{"num_hidden_layers": 10, "hidden_size": 512, "num_attention_heads": 8, "num_key_value_heads": 2, "head_dim": 64, "intermediate_size": 1344, "vocab_size": 30855, "hidden_act": "swiglu", "norm": "rmsnorm", "norm_place": "pre", "norm_eps": 1e-05, "positions": "rope", "rope_theta": 500000.0, "rope_fraction": 1.0, "qk_norm": true, "attn_scale": 0.125, "bias": "none", "tie_word_embeddings": false, "parallel_block": false, "extras": ["capped logits"], "init": "orth", "init_std_qkv": 0.0255, "init_std_o": 0.00569, "init_std_up": 0.0255, "init_std_down": 0.00351, "init_mimetic": 0.5, "optimizer": "cautious_adamw", "learning_rate": 0.000583, "beta1": 0.95, "beta2": 0.99, "weight_decay": 0.31, "lr_head": 0.00511, "max_grad_norm": 1.0, "warmup_steps": 490, "schedule": "cos", "final_lr_fraction": 0.1, "batch_tokens": [131072, 262144, 393216], "max_seq_len": 1024, "doc_mask": true, "train_tokens": 1843000000, "max_steps": 7544, "dataset": "wikipedia_en"}
MLP neurons of a small language model. Each row is named by its layer, matrix (gate and up: input weights; down: output weights) and neuron, and shows model dimensions 0-255. Each number is 128 + 32 x the weight over its row's rms, rounded and kept within 0 to 255. Numbers have three digits each. A neuron's up and down rows have the sign that makes its largest values positive.
After each neuron's rows, "fires on" lists the tokens most often at its 100 highest values on Wikipedia text that the model never trained on; "fires in" lists the words (lower case) most often at its 100 highest values on Wikipedia text that the model never trained on. A number after a token or word is its count.

L3.gate331:175114166149180108134059200108157121107130110139117126158111141134150200135142065173112130089128090138138123087128085073161121126147099138128104109154088104167144148193201134068086083160158209127126138093164202102181098137211143116099159085147172128122108104096087109167122052128172142114122081153146135124158145208148109129128092117163135127125103123116114140163130143089171123111100131159128096147114134097141070161159160108153151116130134094108110199132157133162107107172131188152149137152096094096147155051106103107142081111132151137118090113075184089144111110172105139110087133147150125124121159147121150134153104173131146156101126108150168153123119165164131106098134124049131113107150085075143081082092180151186155152132105087114063119130109116156184085087111092
L3.up331:147111121145096118121140117145069193101147168093176137143102079140057097117081123130151143101156108138114185170118128101166106137135096088088097110142106131154102140186110119088115121126096122115128054113057125138103114094175101154103182133122103082108157124110099139094109186103145131056137149126101088154165107143139102132152122126092130097175100092127145145115182114100113133132101112053138130143114141125146108141148157103150126151129098139148123055181148125142121065127111137143195094154198106089229080117111162096108122125129093091125157092087161099156165178135107153114156111062094108205120160099132155130131181131137133181109105145114089132110106105149123090137110107092146110088168104148128127106132149177122123130163132153161138166075140109139140117145152143
L3.down331:099186147101106171189117106154131132108132136136136140197158134117120095156133116130111128086167100161137152123090103163157135108109164165169125120170108129113109150177109134086098104125129141150164156152114082130107129115131170123096143213157120125085121115129126091107149132122134135122158139106095147143136165140103137129145063152134109192148139086091134134163145154148111128127128122113115071123189173118165169173164148093155098144082119094124122176062081086112120189187119196193102228159086122085118131140124091102073148100118159112164179091105189065078185109135093123153144128084070160125108142080118168119114094148147119153087163142148101086134104087139100093068159141043083112057132070102128116109091175158144083085116140128142166129138134137126140097089125100
fires on: " are" 26, " is" 18, " were" 17, " be" 9, " was" 7, " would" 5
fires in: "are" 26, "is" 18, "were" 17, "be" 9, "was" 7, "would" 5

L7.gate280:173126090116093127130104119162126145101084109153184133130093109128157077119106087155116166116138135103108091144086088098164147084094135123149133122089136151146073127173159106142081092134089060091105109101110104143110171177164085073142163163138064122089144101136148129045097095060151123103180131142165139155146143153052136159079144172122110103124084169205086175163137068116117128075135113126137153129136174075121102122157127137094098145110077124095118158163071133161126129087148156155131093097168116121149180093175132111089086085140061149143116193129069129106071103114195118105154137114092124107196157142106155155082099098144161172121166101108163168110155081131118121117086116136162109097062179127115102140039130138173175094163151141181068144115168102127061135121148094
L7.up280:054136128092129118104176124136134157098149089129109122176110103093123091148010094094148104138136066122114087133185112094116158117074129112147109098123184097099125130118125148096165061058119066113098164138181122147085173124170154163145103148122147142101161145148218159185133097183095142094068134117118107139109126195158054128089155105117104087095140168052132153138096108125085091106113075073104138143140117195117147057138157130103102138120130123135154131142139129138185131149175127104122189098098142159171117139163111057134125160131162131134182182150143114117149122130082127159164144174131089158137122146169134187147115153110204144118130141179135116105100187103141126138187136102143138107148175130111143061132104129130119119088063100157100107142106118103134051069134131
L7.down280:182132120133110063144143127126201138116170095105146142064160124135108126146111142110128117159108142143132148215169100144182095154167130069073118148095171106173095116197110125127143163137050071144104079085158099130083135142097145189130102133073166134061113176115146109132067109132088165154177139100157173168108141207198095087210147156180097059144172089156104149132144117079119109112153125111147147118094129191156167146146076198135154201108126168138172112123148109172089140155185093132065128124179099132140127160076149101157153142150126109084169118127178100080134176096155164137141146124106145139128154112153161173118149152177141123081181151154098080101163142171144171182140095116127166161127109155158152128122095107097191159150172150136066136150157133134177135119097140
fires on: " to" 85, " and" 4
fires in: "to" 87, "and" 4

L3.gate364:202146160125077123161154124128160144139102122153126167132146121117093192137121117129157134124060141133092107127119131086112102121056092079155145184128060189124131115158134070168127066160215117174210124118137053116151168142132088186113153096133109085145137091157140142081156113151126156135089120155148097147136093118103137133103097129161050130088062123083138158126184167132093107124156129184138135144143083103113090152108147141124171186083129089117101106152109194081148146082152191143144126136106127164189164134037110116075094203148089175080120122107115162176101115131141125123141174087121104149086084172135101227076111158150162107160139121109112127112151154124101097104087095152081084100120175146151145144117087101127153133120089087122123087161100128154181098150150132
L3.up364:100206155084122118119169089118120114076131141149160120081124122134156172095138096093103106106094133138118135180246064140154122139144147094210151119165121096128114151199157131122120088137179165124126136123138098137159146143129085143145172131186107105130163085147090152120161111151139137146140118164069161173137132128114108055138160134133153157162136118125114097151144084062062094153168088163120046096126107172160152097147167101122137166180144058135152060110123212055104153082092158118136135124096174086156104160148082087087164101102118147132097120162169068151162127146158126150164183099136051128114110120179162181068121149163108099157073109128103145095114133142057150115105030089131065061158098149110070137169158087108171141135106105113143116146177086121155106144072112
L3.down364:145171127101154138157094139142117179088122149159130187170179089135120054082140093150148102151165122123122074171121110119181125117128109173130096137104179105147143134175129180038157110085132149222134157191124124158108127146115118156055129151134164120103115118131150109087148113142129113084012133098108099107095119150125204111110149092121135121141100120169100121122140164139142109152154118110115082116159124099148114135155147120113127146153131160094173133163149042117136065106072093150112175103121100064112108138115138142147153115115158138118151127088175097122168180114121085145160115114125129080185175089116136117134103135151146128142058093109175164164078108170158144144136115176123186150116118126143181126118173188104178089085144116159144150112154124072175125113111101
fires on: " in" 32, " for" 18, " on" 17, " of" 12, " to" 6, " with" 4
fires in: "in" 32, "for" 18, "on" 17, "of" 12, "to" 6, "with" 4

L7.gate62:102157126098096050080146127140128139136134150145065163131082129111159139135104085101135138146122122190109056173170085073123103124128135118139089099104086101126149104142118118148125089114143119087091123116130149113110169152101116144065121169145042137144127092140146136160145066114160171116110129088138108101163084103119113091134111099140088116159138131104114168156112091104099103130133127141147111082159085135224113125104093123117131158162212110154166137118062159095160129104142169156099114125139188173114109138098137157111109142123157118197171180095150147109142149137092126119191197117107133091154111122143149150139127203116187138102135066186150125148163146102113101121111127164141141107141072186090237097158161156115193126075144125209142116116098142100083131126122137
L7.up62:140102122149102122135110110175145170110115094142101092119112127118119122165132086142141143185119121128107097153184082057151119130122162118139108089136136128110123156125137141139170233133126076127156118158160160101118128089092130195079131147123139124133131078125153178076162154059151112129112096124147111087163116153151118139111133157125138123174167141130101132191110114102078097156128079094075153123167131180153098063116175179077112194132174162155089066152090147172161122101095148091101106104096154143126128140060157112095108179140182141158109109165131124081138095109156206093144202146123134129094159120151133104144194138171120117131118124117109068130128143089157099121123152153155070096110141152117164117143113087092092094092180196174173125118197093057103142091131125
L7.down62:123127189133097140137062085159153100101155116109117195117167151163144085125122134131179151100111118149128131133104096124102101110138091123131153070084036128114115091142079099132131144212158151163093080112119130089113112145148150216090161169149086065123111182157123160092090176096106146101075141114122148130106129144120093139146093063107145160145197130148088162120163119082137180093138114135119102112152096110164160081147111158163140152094120122144150097098119128146151145146138073124092229181075159121123134139148185142167139152057143094151112085158122138150151090110149119120188206150159147145092091093153192144076107135179129111115106063083152150177162118125087116137186152072129091114117097149088093167153143156131196128152123162147102079126087115098165135145107128
fires on: " to" 80, " must" 4
fires in: "to" 80, "must" 4

L7.gate1186:166131096127143166124138116091124137137165115146084106142091086150115132159169153130132087113106096172165180083154170163078077108142150143069155119063144149096136166132157086184078085121112139111163122121085116106130152086082130129154127111125166118078103135148132171124088115126151076161116100132101136093142176139116161094130127150088122134099153151114179157127128103116116149112128154085152097163146171070139149125102094131043145163154138095128147148119159075185103153150101140121157127161109142101094092098116127099161138109098120135141168129068100138171182119143131120104127105116198082190130117131152160170176104178171142177111156101105060141235123174136156112105146153114065134115120129151149154118119163137059118148136135128150163118163085138144138086174131121
L7.up1186:216157113174087129154113107095144159109132050097112120169120088108119121123074119137144141101105104136193148114127139183102101177094153141123190120159117128179112159116149103144143165094126116175102101142109140128123099165150077094058159123224137128138156155147089091099070109110094135179137144149067129102138114159115109102168138131113152177145198144083133059140114083178079138152126152125158090120153070113100097126162134157104071117175084111092152154097107137192075082150124158103138106132155144125100129136107093165109103143119158105094112111174134145116123203119173101141048143091113151174105124084228128099126141101132170068137123137079066112149158163146172108125141111092134171120179158134125136140140156121098164144159116141150163179077121173162117139091139090
L7.down1186:075079192159172140111102150091114184082147163163160115099169109131135149134108112040091085103146189151141092167131105170173138148133119102159107178167145141158106176145085114146128100155124145124176187081123072121078135131125125190160132125135165190195122139106104116176149135138052147145159155145159133092084183122126077145156087050067132141108172041082184139069137134118121174066120110152128146168103158123093146143141162118110054116183152157123150116174178120116141179112145139138103176127126068038130144109139119103163124147164213167176114125090158119165064123133172140088118131120122135124131133089117146059220176089133086107168126114115128147134060153144112117130132160089117160034110094175145161098180168117204115182149128132102095125089120121140153156156144112
fires on: " May" 15, " August" 10, " March" 7, " December" 6, " November" 6, " April" 6
fires in: "may" 15, "august" 10, "march" 7, "december" 6, "november" 6, "april" 6

L7.gate883:089164156205120106140112101145106166109123119127140119089132167118096140075139101150165110112105140131142138071176101181101148155128094152125127079142148074094123133160058128077175119111108108146151086166112137100113174139120123151125147157172212164115159125067147093157085117114146141102134146123058058163154119087108167095106087142107205119143103098101123104138098169105089143133115134183186160184120093093139160108105153144130124126143160120132144117081095169150151124153125194110128140159156120135134114181079071123107089168165126101079118134149183128149119094211104135143136107151147091166102100129079114122067161176111144087124127148180119146074136127218088120163133191208108144179131052083108147131199109132090106136122076117154083156145136078163156143167197134
L7.up883:164107153147153094130128146116117116129118114129132137152103093083092118086137119177135151119135083160199140131160176099176106173149085074130095123192106144125123146135104074122144122084151071116156122190098066151148116133090105165113094144163116125105121099135103135121162169149107159182088143081075183088132186084169146109124102059143191096113135129120099109085124173089153107124123092113153103149149114093144092139105149170096105153164099118140136149083110122070199160132097118098110104174124133147171114088133161115131159152094156125132168101127206161125197082101117182153122151066097126133071080056084126074178102186177136084109098112156100133119129087119128101178151143132110100137122133200134182088148179075144111169161141127117136189084149157126152149174177135
L7.down883:143136092149094139088112131142099111136039110182139171192109115109129075070118199131087116062126115093183133092091140114133145106097196102184110147119126110175105079149178148120208109175167120116078163074081096123057095152156132170081110097094055120095169103110147148133142034166114131146126110110081135066120096047118126131105146089126102157135106154158144146089080128176122079113177118099095133115170141122154192125087145133134122121127165100161140079082147115118118099112074187122159083169116063092108094128164133020106182160150111144160122064150093129089147132113119146149129127128076104130079139122124075156154139179188077140131128179149072066110096114095178113084114114122087096123087100190121161137095093096086141142126139142145138102133161121138164134132124134
fires on: " was" 52, " also" 7, " were" 6, " being" 4, " been" 4
fires in: "was" 52, "also" 7, "were" 6, "being" 4, "been" 4

L7.gate1280:071129081096178106115113044125163144139152125178134164170084063146205102119134109154197078120178118114106104140136131167103101118133093094186091123108199142162151157156111089158097149128133121148133081060131079104112139079147110168142152108163153157163176164122151077131127101108184148109115124077135120058129158134054166118151109147132127068173072069159110118088130117155109168068150178107119169125124164080103136088104134187120067134146108104086121136131095113126148143093063195148159131075112138057133066137118110136081124160153132135096122117137066156137123172120096138103107105146078107174129087165153113123146054127109156120099109089092158126135154111146139204079106097119118096106149112113094099145108116157092135192151059114078131155138142173114161142152138145
L7.up1280:163085109112092144159141116168094125083109088158172106140102128135093123131105126163187185149092140123095130111125079137114121111129101126131187118134102125106150090099148071142117085125101136045128148156143175141138168131133110092123183103145130124165150068158176140095077160111134143160172199100099164148141111086153155103147092107139144156112160115157111176177123161149169158156132094128185138135116097108115122146085178113109099137144139075183180177082023137133157122150130134140203133167111118099169179090138101173139139137125104095187200122172139081139094103111113186130109136079161073165156137093083109115165142137138147146121158125124045128117174146113131137111149118167051147175141166161157139191146134113108166121083114179159096194109133069189108164135109118
L7.down1280:136154111145091142092174080083160105106088113092148135180117062093113102140163076168092140149131177131152044124141088149128062130107086156084141114157111109112108077148141181177183119145078123141138103101114131126093114145131110144115101138145153110173187163148183183089128098192068137131133135052104134112135187135118184115131139135085120120112129162142173115150131139164146156178110145142108106074151113110094101162106156166075118171168102144147123098131086140080076181121106115140173140181127071100122120134187136144179090164112151077215148137136139044092113087080111182068078117149199070131159110131121133089140134122119084152143157099116107122135143069117065109134134112104048142169134165140193133088129094070112097119090136159139136101142117126096133159079193175
fires on: " was" 34, " be" 11, " were" 8, " been" 5, " are" 4
fires in: "was" 34, "be" 11, "were" 8, "been" 5, "are" 4

L5.gate1333:121098110136153148139154112151194147110050094154178099171116087112119123116077116093174147101141147135136115115131079108114109128211120196181165203133210152114164088108153131120116149148133069120188121078095124106171111064111113133195127135102173130155131111130146142128187117109178079139138166114131089112148122117097142100126112160096171178108127132086071131129136122164101171096136096147113098167131126131127142133163155138099153143058143130087182130142117124103085122116138139162082138140072157175124181134142091107132107092196150113081091157192082101110158148123131099094142136111101117149131113139100115134199068101112098149094141174141149082173135175165116078104096114125089127114201134162124149151145115181185096058214080162122074121070099110085088085153122078
L5.up1333:157115193146162202164136105151106137163127101130139146131124180128162077124115109102134151150111127079143157110161178097106112089178131118061140097115165128145138134119116063097137115125089138146101117099118168094184163115101172136139150129117132111151135154092163141128161152108112137103109180092083165126114134103158144067126158115158148065066136185141085158100169087126188115194141137105165116185125215150116126074105082163102048102107127066120149096136086081203114118096139181089186095150142090094199151174125175135135181161157198090134122110155112149099141087126135154106148082112123129156120154158112108096108151110108089120101062073126130102088160144117113090122098147189060120139137100170134123081177139080104096124155149145135103154096139155120154109139142162
L5.down1333:122141111103135127129139094160109057157081043139127095154108134135111115182155114077108148121124070148139110124143178108108117051138129109165142137121116165128144094087178074155182163129084044132076153129067100151112134170209129126075110138117090042053130089110144102143149135113132145166145089143074182145086120140171118155105082116145126104141097124177100109154165137159140124184135144121141081106167090114153152165156130137154113120170066105148123175073154143118169133152151165155114109145082171103149137117136174177139118164148143116177178116132148161125111139174149085132075137063115152174128090165094128102140102163085116110143128127110139173079081174154105143175082125071119145101209097164148116130136188154161127175116138067152156139144122113151138111092136184
fires on: " and" 18, " of" 13, " being" 9, " was" 9, " October" 6, " April" 4
fires in: "and" 18, "of" 13, "being" 9, "was" 9, "october" 6, "april" 4

L3.gate1021:164127163127147141115150106177106159111107120132129141127075175115108147116103111114168130138147139114137151096092166153154154121105110119146139149137118110121154094039200135158074134094117164126097127084200140146141132160126134133134149100148133146128096115052054130158114114140184107116112101119121130100113129115174125125140155093164088143101066132135134090162133149150158152138150126150159140167132181168146050149080113098094172188075139131117160140200103125183168130086017120163089134137108105147125139093132106078107129130188066113160103146115121105110143150110117127149153129106169111133111068099065152100115145088133167147071117149124133117142148134109144075122137114141102114141142128168064110145039105136140172128012053196160161088169069122139099152161137125
L3.up1021:109156118154114100182119078162176186169132066151163127124155095112086087126142158158158174135067165131107154141139161105123129085125135171151140165118120103079164118148136163068102138163103108060080088080157176136093027154137111140175082063115179153159129062132065087153154133107168127132155100179140094170112104078146087120094146179061076079143143112150121123156171107161157125128134163146092161116144168172164111168095095109140160161100132163188108149156161136150180159154118115161143130146145066157138118148174118105135115117129119098187090133157170152098122146156132136139152120140221117072148115119138151130128123128170164118156169122123135146122114100127150156132115157156142139061163142175088174122126105158113100105094142140146101111088124117165118118103152184
L3.down1021:143072129110134083105148148107107101087106024094113138102132183119138170136079118122094080131135146113178148119118126190128135083133117102140135132116134102174147147118183157119119072081156116163164120148178099114098172134161125148129078105147125105111118135149101172123083110146186153153155085134136139078061156131161073143138111107101116172177138145150123113115117111066070142151062146131148164138188112178126096147094119128139139160095126198136154114144093110146118072113113161146107197128098116175188202123155083139106060104142135139088141099169147070156169089092153115086118097118152122101117110134146119137049168087169144147083144168144121154153169133108138103140106141129131104119101141075098153060139116171098132163114057181102038145126151116147095135159093148
fires on: " to" 36, " against" 9, " by" 8, " with" 8, " club" 5
fires in: "to" 36, "against" 9, "by" 8, "with" 8, "club" 5

L5.gate746:153143122154156114088152097104204160126086053150130030101181116120078101130118066149134147115158102181154149108138151109090184129147100149106169120109177157057155147092177116090118080099143098090113079110140144139151140110186096069143107141110148135097130147118135099107138077140124175153167146127188096156077138110147096076090139137144072110080147134117136097096119174115155177151091159077118119129111155120100081109137142118099108124137156052156144153080132086126109096144100115145114120114060086141123146127102063105154166141102144063139087195072056164075152161122164145152179139160189118140095111119150154135135074140136113076179189159028098161083108114118056084143115134150137135149159124149124124191098135114144173137154131093124107159063118092103095147136146144
L5.up746:144164131164158117102096159105162128115087085111144123128152134102094143153137108105055129162159112157197153122097096129125051138110104129142195117124138057086125165147158131137131126091073122180186125115141084139135171081167152132088096153107072110163079137123115064112081110104133172133134094149143098114139121065097092131116110139124094099123147134083175072131105137159119137128125119113127124168080124141072082105115145116128078095090045090131181124093168156165094096117155081131107120098135099149099099134163100166110100093124088126114121131091161101125118089105168143088079104144142146087071087110156184121122166151105115141102153120076120094083081089151103160145097180147140141161151142091130139190079126150059206162160143152148143163086127131168131162123106077
L5.down746:134157120114150169054061129072190107075126086113135125081123095090107139179139110096145152113112169136167101122141132134152104046189156156142164135201157128066141123169150110163130122129076066168132153132157106122184112130140164134140117139128112137120113120154113109107183144153128145117104085120093104170142141134126168132082111101072148149136122088161146071125084151093165149217144097123114167074074133155124153165082183145169053139105126092119183165167093129147089140126116091160050129162003114087137129141136155122142102145160177108126068144069137105135141103148108177141112122109156146097123173087103110112132145090162143130157131159107104122134167130179123102166162138102131102122216084130116103174147234111106180103167162157097165093122142116187101108107141083
fires on: " June" 11, " August" 11, " February" 11, " November" 10, " October" 8
fires in: "february" 16, "june" 11, "august" 11, "november" 10, "october" 8

L5.gate581:125099161116107158093073115080173179105058120138134092156132123157080099136121176151164094105110060112116102164127141132121174108156171096122096107130160135087135143186197087119139089125207134195137047102094101146065143126107127160137084132124156116185156123132135103096147106160129139107095164104138083144156145037155100174175158112162155152076035164083176154148133045162164108149173122072146078110139088161138151129161160116172119105139101085128123125136133131121137155148108103106155128133170089142127151180098154132176133175132179175098170129173129137096112125154092130160161220074120120119146179136143196165161165102126157191104167121153120088169138138098088157116126147130114170140102137165109125131104082136125125194133160065080100078090155151110165126160168080
L5.up581:127136109156156115133108102066155141076129105147137126064076194145172177169178143141140110082142106100085140102159103192149159067116088122126205138142157124103057147129155117171149147099173181179072125189156127173107094153196122123119107137156106091154101143145128108167138138155193126110102110100137091106177112152163129115128095144047134081117126092138129090096105081149116245145154108093132097130116114140162113046087141100137134061081133126111124179124138117143133144138121131082203148089110169160137155124134116099100143193166185157111114145190090163108088160117137138113166142107124091065121104150182118205146186167064082094152103108139114174151102098168152171109139167178115139112090112094107094162154152158122080142145121091102114123133148102122185156145123091
L5.down581:138124082106131161165170101094166145147098130142136204090119151091127124109137145103180119094164085105088134155150185129160123092156125194101108173118071098123053116113117127139106057141109123176104096220112137128114193117177109126089148142135072170130155171139170137120175101185145122156177091098098087123161091121213103120095160134125122177114134188142115113058129125170058119140145050129130096148156116114125129066149084154155131136094153097099133122135142170153120100110131119083140174082140132120140197157158117153108099068149132076124142131108123131098088138145106147119142108086160056119154107121099139180113119169150138100136078082128115116163100134157171136131170132119150138101086118104162158075146148104167148137140146098126107115144190165182149156152089150
fires on: " on" 44, "ot" 13, " Bo" 12, " On" 7, " of" 4, "On" 4
fires in: "on" 52, "bot" 6, "boleyn" 4, "of" 4

L5.gate1094:176135173121147115083048095077095105126116168157104141105114044145121092117134099148161166233156154127163123144091116140158048085092134126159110140107143130197106170173105147153139074159107094145121152113069124135160193089084097107180166130110105102103126138117115160093070172144111133139127111117169165153127083126114144092112096160138096162145147145132103200141111099095095151136113115154194106111113097149076051132145096157050144132139145153167194146094110157149102138142162124147125091128095128118124120131147157122148147147151093091106029136101108127150127125150145164119132147113140121134152124114102082097113153167054184125190126082183178161103159109143138126162121169158135129152148097195116177152128116120171157121096181195145096185098077193130136167145154113
L5.up1094:119169133059137149125126156124103063114059119109126110139116078127125140099126196089168073191192123107106103116146149182166079151108157121138108114170189163091159151143172117099137157081155125117137130118117133131174134085141172117113070130175123149131187091111136166153108149118094155136143086145155094140161113081148107120114171100186118151131197141164156143153144114137133176199162073144114119072176117075126135113146127148121142112108086119167163119092119128158165142176137153161154095084097150090123131104130162188146130104153132141175169104142148112098106103130082113150066192194147130121157122078140148104116144166127165116081117065123113102110099182124137090071129113115054137147094123165149034103131101154128109114099131083128127139155112060129125140103136138
L5.down1094:142142148197157146115134109112121094103068141088141176161121147149182091092118172164156037189113150110099152153086077112151143112101141123115101163113106127099061115166094130137138119143109182142145145139157109108177133117162118144178072133098141134151154151162154084178133115106108116151119184057121194116068145151075128169186160194122123187189144198162090057092195083094146166116135177107173155087134147124075128139186108119122133096074075117177135131073129109152156139134131110136130161150095115073126147149148132091116147131076136085139140101064113126074091103127068131078151107147167094069167138137119126140118122121117171186107113134139156067126119171124115175071183154106139177087093197215145087107109156111126149138155124148139127091077089088130157116095121104
fires on: " to" 58, " work" 9
fires in: "to" 58, "work" 8

L5.gate266:115121101134153135129120077108091120198089105135134165116068161096145083069154136103134100116130107101130104143117121047140121107078124113076181180123127188139091116074170147118139112108092129083159053170122178118107101217198133167171106144129078156132101072142151108113137165109167132152107110167177165102134096136172097155109140137115131124093100155104151160118136128076057142112143140098098150147104118128134071108164165120122165122134118150131083144120142125093126128092141195157127089118115120154165123096112081120090018091097085159137122126119120132105100175095167109142141119094152176105137141116139106147086112113139104128164107136113144181123125108095098084074146120130113108139139142192122111134127085145177167155130071136135121164113136175145152189075134126
L5.up266:169058179103117084099080059147119106179145090135142126086140081118075129112088133123055115065141171087206060144098114104099115112085171161114087182143154143114172108058110122098126088170125097115183105096169134041071114121124131152177152148113084147113107131125154103125088088101092149118161125152134139135108135165152125095101150132138128122163096105110110121116128132123121120147108144111129156189148156139096144114140132134135132167113069172202088100162062113190176111114128208137131128123123120143111122112100062090142129120171127156112098127144095112134112176125152113118119119086151191136171117104107178163103158096146109101097151104157159120098087119147117120147081134136146113058127079153115092155102149122166017094071150130075171126124123132111158113133094086
L5.down266:163115067114082192173113093155090046056137120155120174180128091183144108108146119053119146111170145157087177120102106111151097033089170170131168117144125163127153120158156129088122131114164088090089223128113142137169121141115158164178145128108076127140092066139149098121150122101119121135116093194136132111093162118133100193138101082055133125155129084120123160114126213139127165208198119119160115151142144115164096134167101125168149172118139075127086128135148132191183125167128140129153111140115183190203130119148111102100104081129100072158082113074152139090124162134101134079126106159067185133120118109165161098134073134058113112099105139138171166197144136124095168152119156119084083141120232130117142141114123126195118155065114126166133115099144118149131194176121138
fires on: " the" 37, " its" 6, " The" 6, " to" 5, " against" 4
fires in: "the" 42, "its" 9, "to" 5, "against" 4

L7.gate1229:129096123099150127122158079067161148096130183138105112154140136150122113133097135119120185125085120105159124126033102138099058129083072162207103116125181127173123106184086122148131098114047102129160128161175146139111166160178091120145171144095105104156219174142160149091073095138090114084115051156121082100191128090112117168175114149103113162142180122109150119138096076159126178075146087133171120131154132135131126119107056151102115055157135093120159104124149111196117145123134132077075164076108140125117126104137143139122166092090103159136116131111102093109036113171111184142088139122146145092181176142091162094092127175146139157113172199155120137092136151198109069115183157107152116176153071110173101159123147181173132123116124124157128154113101145133091103182171118
L7.up1229:135117144120091129067050074134129160067129119120113135120171123125157144219116084168141124062135141124159142140126138096126120122119127178137110102082105163143021159087173106115118141089128122159142164090100145165109113086091138149165111118133110104101105105090111118114115100073118156119144107108118101143143088097202117124103077120138139160083124126136096146145140143148132201108177119126099116152173157141062099129136114172122131102093149180135136152160068114117080124122089160165161111078146123110114143166145137190113100106143153165182078121078194089071141161092182063157071155102125144149131115119074147163168096098175136078105086151129212103116143127108113122102104136131102077158127116084176151108124158216118139099154117143146110151133147132128139144203156099
L7.down1229:146099204154139127097107196078172140162065104105096177119104132144108129125098142135127134124157128152123125218175145145104103056141083136164097155149096145130142087152195089079138110137152146170120165120126136137106133087128165202137158108175130154106102106096124092143128164128132127110155104175063096186107134124097213118187074085148152181088121108089147191076141139075108118126124156085108134126124067103061131116118108154144156077086129168130199154139173146119114081144090125110138091110119138129127075118157137135105170191174136141141148154125111191107152099073075129171106169053157119113104103190107064199157153123160152159120135122120181095136094133158138095105112087167095122077116182168149141104096138153150077092142111117154157104106196072104181139093089126
fires on: " to" 23, " became" 20, " become" 10, " can" 9, " is" 9, " will" 6
fires in: "to" 23, "became" 20, "become" 10, "can" 9, "is" 9, "will" 6

L7.gate767:105096118162149128083130083095110147141132078132169081090115129135136073192174090139056156090091198134159129121095123210133128108194074086153114126126096122093115107130217098135199082104152133136160096132133097145123154117112063118124133140172123080086096112123107105140132151174127172146172097050113127104146062086149122065102116109128144097175113136097143111181104064129117123084150143158100119151096132113131111040134087159073102088061103135139124151116154123171118087108109124165130131139140119107142142147099125173111102103123133100031126094107140130082146140130178119076135201119158122101144158153093111196116114160096202138179143102088173139141137143159142069085172188142072133100194092126111121124123161162122123100178111136086105123150115108162170133110105157
L7.up767:112128166110074098129122144164087122128183147158118131154081158082125134157123150156157118076132109096069086105136113060082170086114113129137122114111136155163121084104104121090066091108078065150161102150184113131100125157189107128168148155086105084142143153073102169146121111076123177145153096154098089101109133099104126136058106091228130139069098115107116105079105070083076142095123097166173104123143173155083119087159127115119130074157110132201128145134120153143156177131150150109141141128153133180125126128140141107130128103080101144136175154114168111125187132123138130117088101052180115168110108108105146121121070121156121129086161194133128111102113102164103164149140089152131099188109156092129106137119148179188112060171124122146122211108120100060139122171157107
L7.down767:153149080130162132133114113109077076123089163132167159068103124097148075112153117117130117149156130129097153163141142152105143141122160214160131130150096185131122097115159093106135091155161103124124126136185127081106131151168127161089131125082064132130092089113157127119165133142194095143080139142000118164087108115116109089154143098131141107124140212068180151166133115104101162142078089132122199149127161170117181126142147200167131135140162132109113119132098135128125101141096068105089099144117100110122167084102137101100083079098160094137140127139171122105131140168121109161101127130135211129125159132118164133167088201154128090138167145139149108113145041175111153114163089132127118148120104089167133145121146161139103195199076201143136118100145099217114133146106167
fires on: " was" 50, " were" 9, " be" 8, " been" 4
fires in: "was" 50, "were" 9, "be" 8, "been" 4

L5.gate889:127113185090084125143109129090142163177104105138079172145151165094126105140160174181132163140090134174113076136103153111100055139088131139154158109131076102198128092137129105162062124123141148142123153164158148092147124070119155095105136172151130089111154183148148088156136089121135154164167183137177111015129130078164076153117130119116156104061089158124107107131074103141136121201130114141123108122116123113106150216106120130144142144094206134053110148130134198169145118116086114139159102190121118128122098108163083157114133140103108189166163142125093110096129124184108126107091168145173163142070112157055095141123077118135097106119133147068099148155128131114107109130166209095013114161139086131155077094136114156093085159062137109129110142119121161119131130142188157
L5.up889:199157107089142102116148096133156106138132140133107142148095144091137146102102148141078098091129132114141155095170068153135129173150104074142145130167123172144098203119131035100157141175200129177122105185148177132155114122132106143088142128174115112113211090194115134182106135174131091162053072127147142160095131046152154137150129128137130066182112128130119123081093096169093148105131138116079064155109061165132141140068102089177126095107175107104152112129142100164119124113112120160071139128206109144101070167112136145179089135089163119153164100052134161114148109104107146129114162161135123159108110117158088129096105148102144232170149140074158142165110084135162147155110103178106058130126133143146103152126132214114067152143122141093131114143086136096096105180134110
L5.down889:118083134089155123122143147091143159132165162116188162147137111100183095103101070092118078070117112102146133170188087158133132127165131117132087101171108136115100135110123113135154157123184149165158132156111117144159114109194125130091122165123146101102066156203124174133133103178131132150091074123117106130179125029134149085121091104130101164147121117139101122128019085142079140129080101144091112134118117112121153141115123121139103116079134133097117125178091147129092123145150107085137140128156141083105070151158149124139119134157168100122130114045119126064113135070078213200129114122146113134114120148121133115110115128079122194096141105141131072141136092157125122123134144152065111092072112128170119111060152108124162063175096135112128121113086162104118172107161177
fires on: " on" 83, "On" 7, " On" 6
fires in: "on" 91